Part of a small language model's weights.
Size: 22 layers, 7 heads of 64, MLP 896 SwiGLU, vocabulary 8192, 47.9M parameters.
Architecture: rotary positions, tied embeddings.
Training: a variant of Muon for these matrices, 715M tokens.
MLP neurons of a small language model. Each row is named by its layer, matrix (gate and up: input weights; down: output weights) and neuron, and shows model dimensions 32-127. Each number is 500 + 25 x the weight over its row's rms, rounded and kept within 0 to 999. Numbers have three digits each. A neuron's up and down rows have the sign that makes its largest values positive.
A block is one neuron, or neurons of one layer that tend to fire together. After each block is what it responds to, as a language model described it from the Wikipedia text at the highest values.

L3.gate839:552521500507520497522534501508448534473495477496466465503486518522476510504461489505487525476498455468465497508527512494480471487517501487558521517447506469515435494484505555495538506466531555509500502470470516487519512447524528486484500496493489478481464514484461485508514513515450471486
L3.up839:505540494496558489485478534508512521500520510532494547501478517483495504506459486490517510496503485454500476477549488489491509505460491479533491510484526484481473513467528474532507508482496532508512468512472547489536469485515546484473464489463535482514472494483517524452503475495488471478
L3.down839:505543536500536492472500466510527496544487539507502476464524461521466508511529511488516492523460514515515516564513493476458500478497489527517497465499491531480514517544513478500476487530530497432499514498543497534501483557514446494491483499456485496511500475542505567521522520495524546495
Responds to: Pipe after numbers, articles

L6.gate307:512499523478514529485491529481536501516454452511493491490468502527519495525478463474486536464478497539479498494525506515494495474516542514548479497507443512536493513496528488511475435543494522514543494482478470500516470460544506483487508525474506454499481506476489504476506495515525472525
L6.up307:508502483451514497488487505540506465497505498434522559508493495527423533552478487499454498492493497535509530508503491491457512486462499485494506510540499518512481521474490486489501502550528480488530496451532475486529493506538463504503531526510505487530490516483473539507479465479529503502
L6.down307:535493522473490508526521519511540496515498489524503498509514501460535513522502539433522488501468490504543517514511489509496489492491473535529481504478484517496468432443508495497502556468470498450492500496509504446513440535474529488556494509536484485481569522503517431493507480525489479463
L6.gate568:490502528487526544507469541512550497498575512470506513514492494486464493496456527464450509547492486491507529500481518516489500509479486474501498500519514505490508518505477528513531502483506490488501433453508501500475509503486503513503465488522483523513475506529489479469488510516513509488
L6.up568:506480524446535489500504519514434484495539516515489508501482522474559530518520507460461484519500503529487500549527517501503477498491527511502492484498478510504497522472470467518521527544613491531479495516519540474497495498475503485452498500479491509473501500495510484514479517558458484539
L6.down568:512486511481480493525538528526540480511537500435526486465509475493459501564461544449535479528512508516489537502517518459538548529505473485529484499500504508511501480502473509518518527484501490493447512423510501461495507533502537559528506511486482520472482495501499449497494515532542544476
L6.gate690:469515496487472493494451609491504479513524529490503513522494481529469494483495538477461531501489490442509494513466520490493506501458504481483492547484473531505508479489486487530559519504533503456498499483501519490447447494512495479483485517476480505518501513496519480468438512454506518513
L6.up690:482486514515511510502518562513503453499515546489507536504525513478494448492529508472479529509499521508502474511474500472471500534458479504472488532499487511480484527456520535506524516497510500509489505517524487481489523523543474494471465520482492495487476447506489497473511520466497540483
L6.down690:533428536487488434542512476478497532486508494478513533448487500490472463478557503515520522504515511490481516528515459518478509522499494491509479520537489464516492473509471499482481510531539477491463487512507455508489501491474510465534506517467516505507458489493469504512567523571545523462
L6.gate863:510496499538561468495488540496496494468502506485558499512443499482486469509526483554463496476532501496465482509492516524485488515484533528505450502516527480470518523436493528513508517499543551480523491515466516545455513508484503504485496506434524509489467507553512478532491506488519485512
L6.up863:503450538480466488459484520518524475520503540479490538508479512486465490511503534531461478539494495477481465565439515485486484513495514455451499499500507515497503461459490500518500553521544472526537507532463502504466498539517518469469517563452488496510503471526497508534468523491480493531
L6.down863:502473459566475507520511536492497498487504512501479516486552513504516474460512457503490550515503488471508529550494473492463553533516502526508491534503500531460494540515463535495508497494504492517507498473501503516496526495508529500508541509506500521499480527457466516511487517523511501485
Responds to: List/table field separators

L6.gate517:485484527524505516544492526508451495471466488514469471539516502533484495536514489550520498519500488525508442512519508516481513481524547462530462517532512521513458491501498460501497489503514460508527528531449506520519516518481497463479521470487525483445474470498430499497530527478496475532
L6.up517:476481499530544501502460524525503501434468498478463567504507470477507521502509484447498481505468486483491463573526503506505540529464483475516510509495459486497535482485496477513535515464511491480497521507483494524551519516505495500490504498514487503496486499501505525513503514457506510465
L6.down517:507545528475517508467452486487542492479496532493467482456522534504498499467530538476523492470528504465523490527471517471471508478476461527502495470499531456498484492503489525479514517476501495482536466515503498508472511543489516517473457499477530501519523508486531511474496489524499467496
L6.gate606:521453463489545481506487511529467494508461489519521470457552471498489464431491436531492529520505483503478534514494522515497476488503543454495520510511541522449511517499488499535488504467478479535489505544459499503523527509489500482483493491518570513483464471465510485513443500528512497512
L6.up606:472538459448536459499530524530516489468515483476519525488543503473505503502508499495490498510545489507494455487524559509469507530485509474448497491479483548485492460460531492525491505524485527493511439512558489494547499463469467501460439493509513501491536551450500487496483525507534516459
L6.down606:494483486465534474480467473481462487470489547501482533512505482472482515484482494525512481510493510495483568482496496525479481483542468466524484486480473485460494458507509490502482485517517512472488472536465538477537523500485522431510483491504542442529500499479506488491507491463459507504
L6.gate723:509506457523497466502484516467534522510523549492500500508490488510462471527512453505516442521504504557501491466511518483511493477509492475524523527540516502478504497512464487486508520524532482531477464502472460511493498446484492479530487490522553522482536465455471499518534504497506458500
L6.up723:536492540479505493534528547490517467487536492447524508498529528506511533512506535510532480460487545529478501520480524511498476513463539482471511530516473505520492550472515542501498483516545527510508484526515489478488536459503491456455486484509462504486504512464501509510433474516523485442
L6.down723:538472502527487522463472460483489519525475469536528495499493484505534521503457458491514533518485525477499506502521494495492508498477463486463520474484484495505534498498509504493513480447555473517474485507479493498506491446567491464527448548522521486476496512491527459500466514498514499481
L6.gate787:513488512499490535493483500531469520518480495483483544517484447503476512529487500520511492558464520448480478503537539519501484483446503498504527516487510504520536523508512504442486539475472514482479461488490495477500474505498491491504465494498506479530499468442516492518493502506510501496
L6.up787:510456523498518510479495566492465495540500494497526516544549488525509476474538513501519508504494496492480532457540491529490480516493486495486513506505491508520509479495484519506527534535491497461486515473462479537503491505582530491518496523539528488463513519433476451505525445462508451477
L6.down787:483516483527554462536469485490513517480503542524518517518516509491513494451489481461436488493474519508524464481517466513511471515458471455476525467530474491462528515512512485526518456506487498478469535547514503483511509466533499509506498466515503503449458490514525488531477494519483502494
Responds to: Closing brackets

L6.gate11:485461451495517443494500505523521521522514517509520477514490470479526522459491506500510463527432516529478500512456531472523483495496509505510501507510513474521530485519474483535532501504493485476481483498485521556519516534467497473471471518497489491470510508523519484469470530504540548491
L6.up11:493470511485543512508506506497443489513455520483518478524506504503497491481470488501524487492504539512486456471519530446506521503500528482493520516474509509491496498528453480522481490491471490484493485500484520515501518517473486542481473510516474494474481499465496508464469517494542503486
L6.down11:495476520472536517503516502503493473493559477515532474532433483538482512500477534515508509512463487522466482463525470527466550480516513499506537521456482470521525494465491504463531480533521522534477504541469463502511518486526471459506517474502480514531474519526524451499544480507517525474
L6.gate288:544520498497482497480498534506491520457414475479482540526519476523472515486487488511526491500485473467531484466498509500525537521513485507503513552513524495487521457440503444523498529471536490483544462473482490507495503476529481499503509503475469458513508475490491507484473506480478512510
L6.up288:507490544500537512479531515498460497505475503521576479482499520532479510495525515500489493544458485484442494500523538473476525482481515477463496501544468495489467517492499527497501499423494471534526530495496489500487495491530498501511521476494497467511512484476468514521494511491480455489
L6.down288:468470496513474476517489509475493496514516517517501471525500514484500547492488501483513509554452541488504498529494530477459484506507454506494508493503490531470487456467469564493504485512493470549481505504554485454495510470490504498488510487480471490488503499537463485480498535502517470524
L6.gate464:498467491536528491481510520494543483540499493503481499488494493467517508507524488487554486504524532552483485529514469462541530494482521514484480506511510494498518482507528527489539492544526474495492422480523537492492508494515490505475511497496488457492535463483511516514467509522455462514
L6.up464:549478464492511507489487551520515506477489490505478478467499515521526513523502514486479529526473537524534534465540479445479483508504501515521480552507514494474499505482514511496522515500530474492504465535470528513511508504510479512457469499490528464483473501494534482457492517505443539537
L6.down464:475471505495499479485471507500511512460477511544502517483502545493476511507478500496549492549532505496498471513536473482488504502478502498514490515517501483465485523474558505481512547519492474477495496473528517472525488511506529511467514489487486481490490536472547509503521495482481508487
L6.gate807:488490505505492558429440502462532470492460478476489497527500499454518515515516499493458526523466524473486477523516482485512483518476452495490532489534462482518479470511479504488484527494518490499455527503513467513456489485467486474511480486483443481492518487480491502481465556467505503478
L6.up807:515544517505550489489504501525466421526495487522513491485467468518454479481512512498539494513492502509504484462505500513466553512517495483497482544483529458517517480479526490464491496537512489518543512531493482512471515503495510492493465475509550496509503513452564524480455505495528497509
L6.down807:527478503531536491443487567537520524495488501520487490495461535481520451458470511525533531521484549479543520496534422428526472511488544491514494521493529518471495502505513518506470506465490554499479539516474468478488525485480559493486470483519508515469480507463507510471470524524519559481
Responds to: Separator after a name

L5.gate315:484508520515479498494495530531539534526485504500512513497537508507522507523481525487547553473510500445512505515534477447489497531554518503527470522521484478536551449490480482522536515510482525473531500464467482509493475534519526525525483481466530476496477487519505520499480490480478485491
L5.up315:490506466517508530471517500488506493445483498507513485463478545510503456473491487498541532548511489563530471481460511481489495510484509436472527513517515541471493495498529488459503481496499482509483482492534522500507480481472510501488529518502490519504519442466486497505492466425467479495
L5.down315:501499504516494518511521484540504497503493474509517505495518497518462519553505532536517519558541533465525506465481520525515534518497526511508479546480532532535506563504510531474470513465497470494475447530494524503476477436513516499512469501477522489506482515475459438522523499498536516500
L5.gate366:491493470521446476472451522504562522432492560520522470508480488482514474514556518510450495538481462516547493514511480516548464474508535483471518475468538514494521508516501524489486518505479517487522512494556545513490462493485524497456510469521514436510505500531532456473424441469494495482
L5.up366:497488520487479476520527562470487514483525443475525533519502490452462494534490516492480507518469479513529527479498513499454538487500457500523469540525501513464462495501501502494496487513504480503487495471501522517512490477503477488473478532496427463501470495539514506524526502520485493490
L5.down366:546523487473519533457522517523477528505545513459520565466509480524494487494472458532512512466503491521475494457500460498489505482470517540524503469479480489444482505450457483483469509492485543510497505498477551455519498476460487517539485490455494496464520518525451445520549504478462513495
L5.gate407:496456471489504489445502522512448484541454503515532515452545522442437476501509491493497471486476531528535500514502518513490494490501570508497527467531459504529493476497556535486462462498508477477499462543509540496469474481520497509528478489461466499554464462484515531502476491485490499532
L5.up407:468461466538513523510509492495486499443540478506506478531526494475497490499510480506505467520484491502480493524464432471520523476505544517439503506477518481482467483538492535498485498462475498444499530499472500533512466498490510511483496500474503471505488469502508447499464502474524506503
L5.down407:510452501522540514550485525538480505487496471490491487462531496442474485514458515486513461519485487520501471495465508521497482471466496448507531494478486534508501513501540528523496518464512462476472525518504499468535458463513505516470543520478500527513524486521487462477512462533513518515
L5.gate798:513464505457504465528463493473491507477506543479490459488519517494493512463468491512538543531508499486476478489470468469511534506528503502510512517496515481512473515483512484478500525466524485516508502532492530474527514488510544504462500494508480474499517514501517525506484455514470508509
L5.up798:526458449520464527498482463471522471513550496503524472491482519477507507535490498497490509467497501487473443531549490490491462527484509501471452553523503481498520526524499490500544485488488508490484495510481497475463519559485514501489510508464544534519498456539477504484535493442495519490
L5.down798:530495504528482518461517518497481529553514462478512465525519485541498507501499490501516516431487451483483496507464491497493534523499504476492473496450514547479544465479507521475513491483454490494492452492478527512492523483504499496478533511505496451512483538545474505465531459506446560566
Responds to: Punctuation after years

L3.gate873:471497514513511530517484501469516500507499501509481533506532459496488501481523497506511513486491563518467490493514497489461518500523466513513514449537472469497503494495507459496504470495481523535550510501504475470541524475435468516524508506550495497475497517459488460555486497446485502484
L3.up873:497531482485506448465486443466488501486468519512487577513527452516484521538494499484498555494484501537532496452505507473496513521468495478492523489510488513504518447462479478468504512479484499521537504485488510474513462519479509517472486481538548521490556498475473489535485480500502487469
L3.down873:477494488521524531506502467484489485466479518470489523496498484480528504481513487488536475481480478536488517462516520509443504455542479548434498459573480502496483529476479490532528468492528497538507538478513509479495483494483517505460503468491471469535542490535508500509495491511523514484
Responds to: Closing delimiters after lists

L5.gate18:534474487495452479505522559499497474558456512499501509535560479453496518473513489512485486491476518517510491513502522537502489510498522512535480469488521511523508465513443502469468493481534515534494516517548518512487486499553481516521534521494498505521509496467505502464475519525523509506
L5.up18:483474474474498514524504550517511505508505456438503542480554528506478517482533532529516505502490491510473494459529521531506495507499543491435541492518490519504516508509488513497479542477489501495491486484492433519519491523547477509503509527485515514516522490545505508541475506517527488475
L5.down18:470498480504462483463533510543448471518525458435505514526499470540509535467498552530491535534464520485474479523501518481513482460511528476520461485469473532541516494537543531489480483495515473496485544491488520503477464500481452520493516526497477475552497499484511465489489508494518504487
L5.gate46:479490508489504498514468461492518485477472474503478483519507494489496499482499556538472510499491504545518462499482440531481501500504477523505505496493491479473497476479469539511495537510503487514499483494506530454447517491518511518514544476511531547489507541504517464459535484528505481516
L5.up46:527516571542481508502498519456488501511529526468515481499528484496488427495501503543487476525492512507540537473530501506514519494517503512484561497485498489495498492464498511527527522485502524530511462486480479505472514465438504511507486510528504501505508521515555475544503518498503540516
L5.down46:467481478498499545529473521469495489472495516500496505523501462510533489510464506490490493517528474517502469527501498447490541470532523471486463483536504531494522485491521460514540529480503509497461499473516510514495536459517473509446529499511520518497495494494535492499530508531443507486
L5.gate242:512458484529514497516478483511499500519528522475514498482475513492404511458533557479527477541481476481454495478487552514557513489518484499495474510502507509462482494492554455552511514474456503536526521517525492517472493501535501492538481462534525467484474511510480462525512504440515523487
L5.up242:509489528465483525484516453503476493468463518465536454450518498471552494487514457466482475536452507497506493478507517476495489524506486503481463498448525518473494464494475526446496463501494500505526492467479507498497504497507472485513508464500525510510506477517522489513466515516523464516
L5.down242:515455549529512542521531466528458480518466489445475528461503525510508471498494540478507523529491475500515492503516559469523524513537496502476498485481501515463469477488520445501542498514481486501480509485507484484476518491544490520477488456472564524524494479504476482456491471480507521511
L5.gate531:519480527497486501472511493518505475486482490507499506470466483493514490467486489492476475500506485501504489483546524487531482514511535514496531514458555496493482540493502512502494481518481514497479516516475492501498506491522520537492461485477485480499490493504481453517476493510515454475
L5.up531:483451452484528464502517513530516489517505514464493472479527501468493506460426455541509488524506513530466501491492496566546428457507477484541487484516467532493512534496483479507549521472455482524466475497496529511475496510506520507512463483478540490518513486502538471483502525523542485506
L5.down531:460475499503481538506472532536447508496460523472470467506476508478479496476469526525497541468481464516499465451496544513532506495521530492560469461498484451497502487464471485497479524483473497515508498522493486532469495501541533508433468491475473483534471465486520442489495450511550500497
Responds to: End of personal names

L5.gate61:488463482473489485514495493477501499483512466537477477481497463505491491496434458514570484473475533500485513510477470532500494513483533470462496486533483500552548530484486530497484480498494476549499480456536483510536478526505521492513511536516504528527488479512488483540485534529498514503
L5.up61:467536526494519515486551514523490521489485504478495480451509502523512518512517529492517535486487445478467510521511493496477484519462498526538501546493491502503497508497486525512474489486474491500506517487525512491528530483461488522491505494490485495484537499428483466504501493485520517518
L5.down61:505441525462485480473485487521533458495502542519515489483492482498480513534465494536509493509487543482481496468504515515513453544501495530475510485514466525506487502530537463490503463502476472497474512479495540479488513490467486487471493503510422515464501503494503495503492495498494481524
L5.gate78:510506488477485471503497479518528516472503476512450415501504540479456478486522500512513492484483448495505479459513540468533484499542514515493503552503496520560495472475438458461510477530522565440512504498483504499469445506516506486489532535499477498514537511478503536462525484512450523508
L5.up78:481513488496495488475505488521489449488557465510485519504585496464478525531519521521495496503510504516477536489498516500460489513502505535502524494498495520512505511515470531511499525493505504493497477487484554539543507488493546481451526487522494519498461483549506489508562524515544477479
L5.down78:529497503467482494498502506539503485499500520460504538513531500526521473505504476478492490485492546541488485490537467501530497497491459521514494481521514536530501499477534554525480504531441532501557495483485524464456553534478482535498522467491458484525506466519478440532523490471485497530
L5.gate555:479477533480473471480497541516510533493523503499558469506511484468499457576543531483527516469521487569500526509486505468525534570519488540537487462521513491486537515478496524513495543514476533509513513477491536553568537499528541474522504521477497500476448468523517487472506509545509490504
L5.up555:544508467496526493515536510501498522503501513533469507526477548493486498501523450500499477510512523459493525503524484492499531477497472551524499511512542469536491490501478496501464476565466503480464475474510503505474511499540496497501524496513486495470526517499516516501475484517487476484
L5.down555:476457490529498515502522530526451529467507499501465515493553502446527485513496481519492512479520511465541516503516530519498512530472494507497492494514469524543527533488490491495499484457495489534489467464527492581478528535501514525488487529473485521492464469478478497482494450467511481494
L5.gate722:438498487491521572511494491515501516497511459526518483500513490514431470542522477506543509502468490475471528480528570501517502509507483552495442471533452519458479472520467501494474513522457479464502508464507508502498512500497531492504557494531460496494540512522539489479495461473483489496
L5.up722:500498489498501470509457530470462490512516516543504481508484529520454548524502500508497487494511523471492521486480502527522539470511479445502516474474513532506474509509522537509491524547492519544495537520491478488462474493555526527534521499467454533515454475489485465497484514506491521518
L5.down722:462516514472474554504455499522504472464496489578459520486520494501501508503535507505526496493493504477483516502473550483528458489500500510508485489516533512505510481547508529472535472536511483511492482504528507527512532537493509487501510519442480490510540509520491490473480511454471489465
Responds to: Start of dates/values

L5.gate441:483546529478462516516505473479500505468471516461477503473494515507481497537505525487497541496489474479517480465495468530572522516459503537481551500503482489479487488468505463474494522495464503494479487505459559495513515493529466523480525498490516524465492458514539478457474505495533485481
L5.up441:517485516485532538543506508479532498477499476570475536515540509504494515529488470504503489495491483531492461472496472532474506480535485486478530530533481489511464497505515534483529498505485538542511495521485461534429484522481491508503434505475530507480506483536520505493526523527509499488
L5.down441:492468491477477509532537489497529498502477477496501460518509497495541464538500527549507505501500507521507491494486544509517531517491488478493521471512487527496512545494548495515516475482504516536519520475494490466480501541485537456468525454481485545486522453535494467492515476476522507467
L5.gate480:501441513482512466492488518486496491510461513506523490502489499492550481524486514469537463505493498505527458509518529488520488492484514541457477512537496482527518503482512539501514506484483494523473465455503499477498517523558479504489519530476536511522483471502487530470533541469517471517
L5.up480:539509520493497496502488471531505526507492502500527445472506493479507493530498494532544502495502518472474506452491485499517513491492513478490459483499489482461530506493485528504464508480471510518525492526484485480489507510496520509508481534480501530542466502487514528523489478481524491530
L5.down480:462468542503485491527502493496500495530465525498525533489509487502484500469491496507493485557501508518477503525498505508469459486478535533502512521495542537533508513446484554541497488506462494492454464494498512529509508539563481523476518475474508460508534480501502442508478511498501493524
L5.gate577:498474533516495512472517520503508503504487529521471503511545524494487486517491480470500490514507459510533471523526487528463472500483540515515492543528515532496520520533534484533497483515564520554509490475483505486487484491475487509525509484487461505465499511517484521503547503494478495504
L5.up577:485476549471427509521520531469507518497455459507450509504464491469464472495485513494517517468497514480503482511501505429545523501490501493492512455531541445513509507486525515504481556460533533486468465562510489468496458501488538476508529517472520501472499527487505502478536552472545514532
L5.down577:534484508535508478480496457491527513518480501563536486503508516520477503514521518466509482445496451521508487519468482497457518493487467541484527494502469498428513507486481509519517531490513509498490509485533508483476507531486454516526496483507479519437516524508506471491496509491487490495
L5.gate821:495505565518480527492496509500497495516482529498474521514528504480465499487501478522486505499469522527526508524509526458484519470470466494485509531496518510485533516488500494520473454462471462519484490479472468512499529542496443501485555501521524485536504501474514516512505496448501516504
L5.up821:454526503494517470473474483512488523542474477518514491527500498515564549498451517505500500465528539532481494496491525496559473463468516481487478496479507461523478492470495514468483542458524475542457534508530487493476425527521539496520466509500522461522492511456467467489492510476507468475
L5.down821:497487515482514482514504582483480482494478472469479530496525494478489506465475553523528522516467513499525523509510543473498465476513519471526502489485472491481519485474468477550513490483452521498472569496506492502503521485533527480447479527519510460525506447448504486449529484499487536477
Responds to: Word after a noun phrase

L3.gate685:490445509490445512506491472489473496454476493523528520510496511504496497457545495498529523524502488488499485486494496500460425503494474525528484449480527480495467505478466523475500505473527440466517467471480539521526512504525484513537509494513528461482528504514510498483493517494510454463
L3.up685:517451511480472536513481490506493532493481485478513507487504497504488528511481515492501515531522494500508467504524478456497497501491527492501499494516536497473505492536435545481509504487492467493504494515544501503518496496483457467474514555523486509517525505538516509539488521492479523459
L3.down685:477498498507482493464587463514505518457439491500524502451468471516500508482499503532471518507491510523494508511510506483473505525479461498498471488517461523522492474498506487485555505484511479507479506538518521501461512550508435520557509491482533530518534503481500505522527535503478484443
Responds to: Number after preposition/determiner

L6.gate91:527501476513476473505492503485521552493535513466490491484495520485516522500504505464543483470515487504494522471497501490562500511503489513473499467501566516569494510507472482515504526503459473512493509519477501497504503532489479521518481485501509526438520493492492457530457508518500500513
L6.up91:546527520510479503477494503506527427534527488503521474515513521481475518487500552519548500466485493484486452453515522473501507503486516554468513499470457492526488522544511497480519522540466485482499528502502524493526481542527496469476534482505493501511516478505539437501480507489491498479
L6.down91:521517529490496506468514541487467502528495510556466526512486478466492488497500496471480527444510460530484531536558494523472475469461500517490470512480518500470505465467501505535525501552489504542501513552516491490493489502499498510488509480483519519502480519505545456508510549529477508504
L6.gate378:505501501533503507499506484519492499485465559506497507535498522516523490514516537438484530485512514478470525513526475497529482499522540469485452458501500499502504518497513499524567520502532472492518525479537534508521487503558467540502512510535555500488520535515531495449484471510523477515
L6.up378:501499460446509469448469487532510496528514506548502480476472479451517473517478487444526480510477518506468491507497518539450511531467470521506564523495524493490505499491502481459533482537492496503503481521506471493507529530517484523486500503498495468530518490508530489479455477491493483488
L6.down378:474518524450458529480462500480505511550483563539497507521496482465519514458507463447550480502467506465485470464502505522468474502522503479478533492480471527468510496494494488487526479477487451489508489506539490493474490521509490500460531491480512514497479512507514489511518476462551473522
L6.gate515:492516485504503492474501483547478459485491476469490510461501518474494521502484494490506509495479511507472517484518525471504480512516509521498489503531522503497527480479485538495506543508458504484454510441504513521482459506505488497488525509511504510493481474496488460470481514537501494475
L6.up515:525516506500489535518420435495480507504509502506525499508511490509507490505500502526495483512487466502500496525507465475493494542513495532522524490487525506499487484507488527483520514456481478501463452469486530487503529488514521526475520493454576492459489466506519489448463522497485481466
L6.down515:488507547466510502512495513478504527499557490535517504508483506505516495472500523459505515561501475525470524536461482492460492528511520544512538495462495494478501490444494551487542525521500492487456454488548516553540491516514481554494497518481493541507496493492536472479465507476513500529
L6.gate650:467555537512517504494524514523476456482501520463482525511501549476500494458492479513525521519485484441502504486523507534502457504493490529519518482494507525516490525494481549476484509486480552466499517479479482523526511456493487514521495507529484534479532475471472477478500487493531471527
L6.up650:504499463499510562501487490513468522488489435522482527500509481520488484511501519454497488487517484508445543513468466457553510490530538500491488447488502533501533490517519489492490523499462531511464503487473508503459439491486493488480498496480527526502529529562479519486511459469501464509
L6.down650:490523540528468535490489492490493461491497485482470522506601482494502480517477532491484476514503509496473497487543496508506527474497513493506559515444496510541504483492489515508493446487487483520506538465517532528487489515465482493535567539485491469523539521515469509509496528463504474522
Responds to: Day numbers in dates

L3.gate889:466425522502491430458493471467514473523498488460491499481512511502509527471487455496489507520504508477534490496498481509523496488470473454447475501541535519505524506534531499520566496467526504536505492503488500503524489489525468516498525510502516470497467520485503465504469482502501470550
L3.up889:513497536482520460467484498476478476498505480481494463502511470530514509468502513523512542469523506501501502513467494529490473440483505512538478516513551532523504546502528493508489522522501448500481471519488478504527500481513477494509500510475532510521503444527530490498507458493524528489
L3.down889:542490458523534506486516480510500480490460474479508495532496508514521529461507512537510466508538541498495491495493515543514514484462510501524505493478518484468498482530486503509495494487494490533491502495510467461501466505466564504501511439507554518478481480512520520489533518472508491485
Responds to: List and table row markers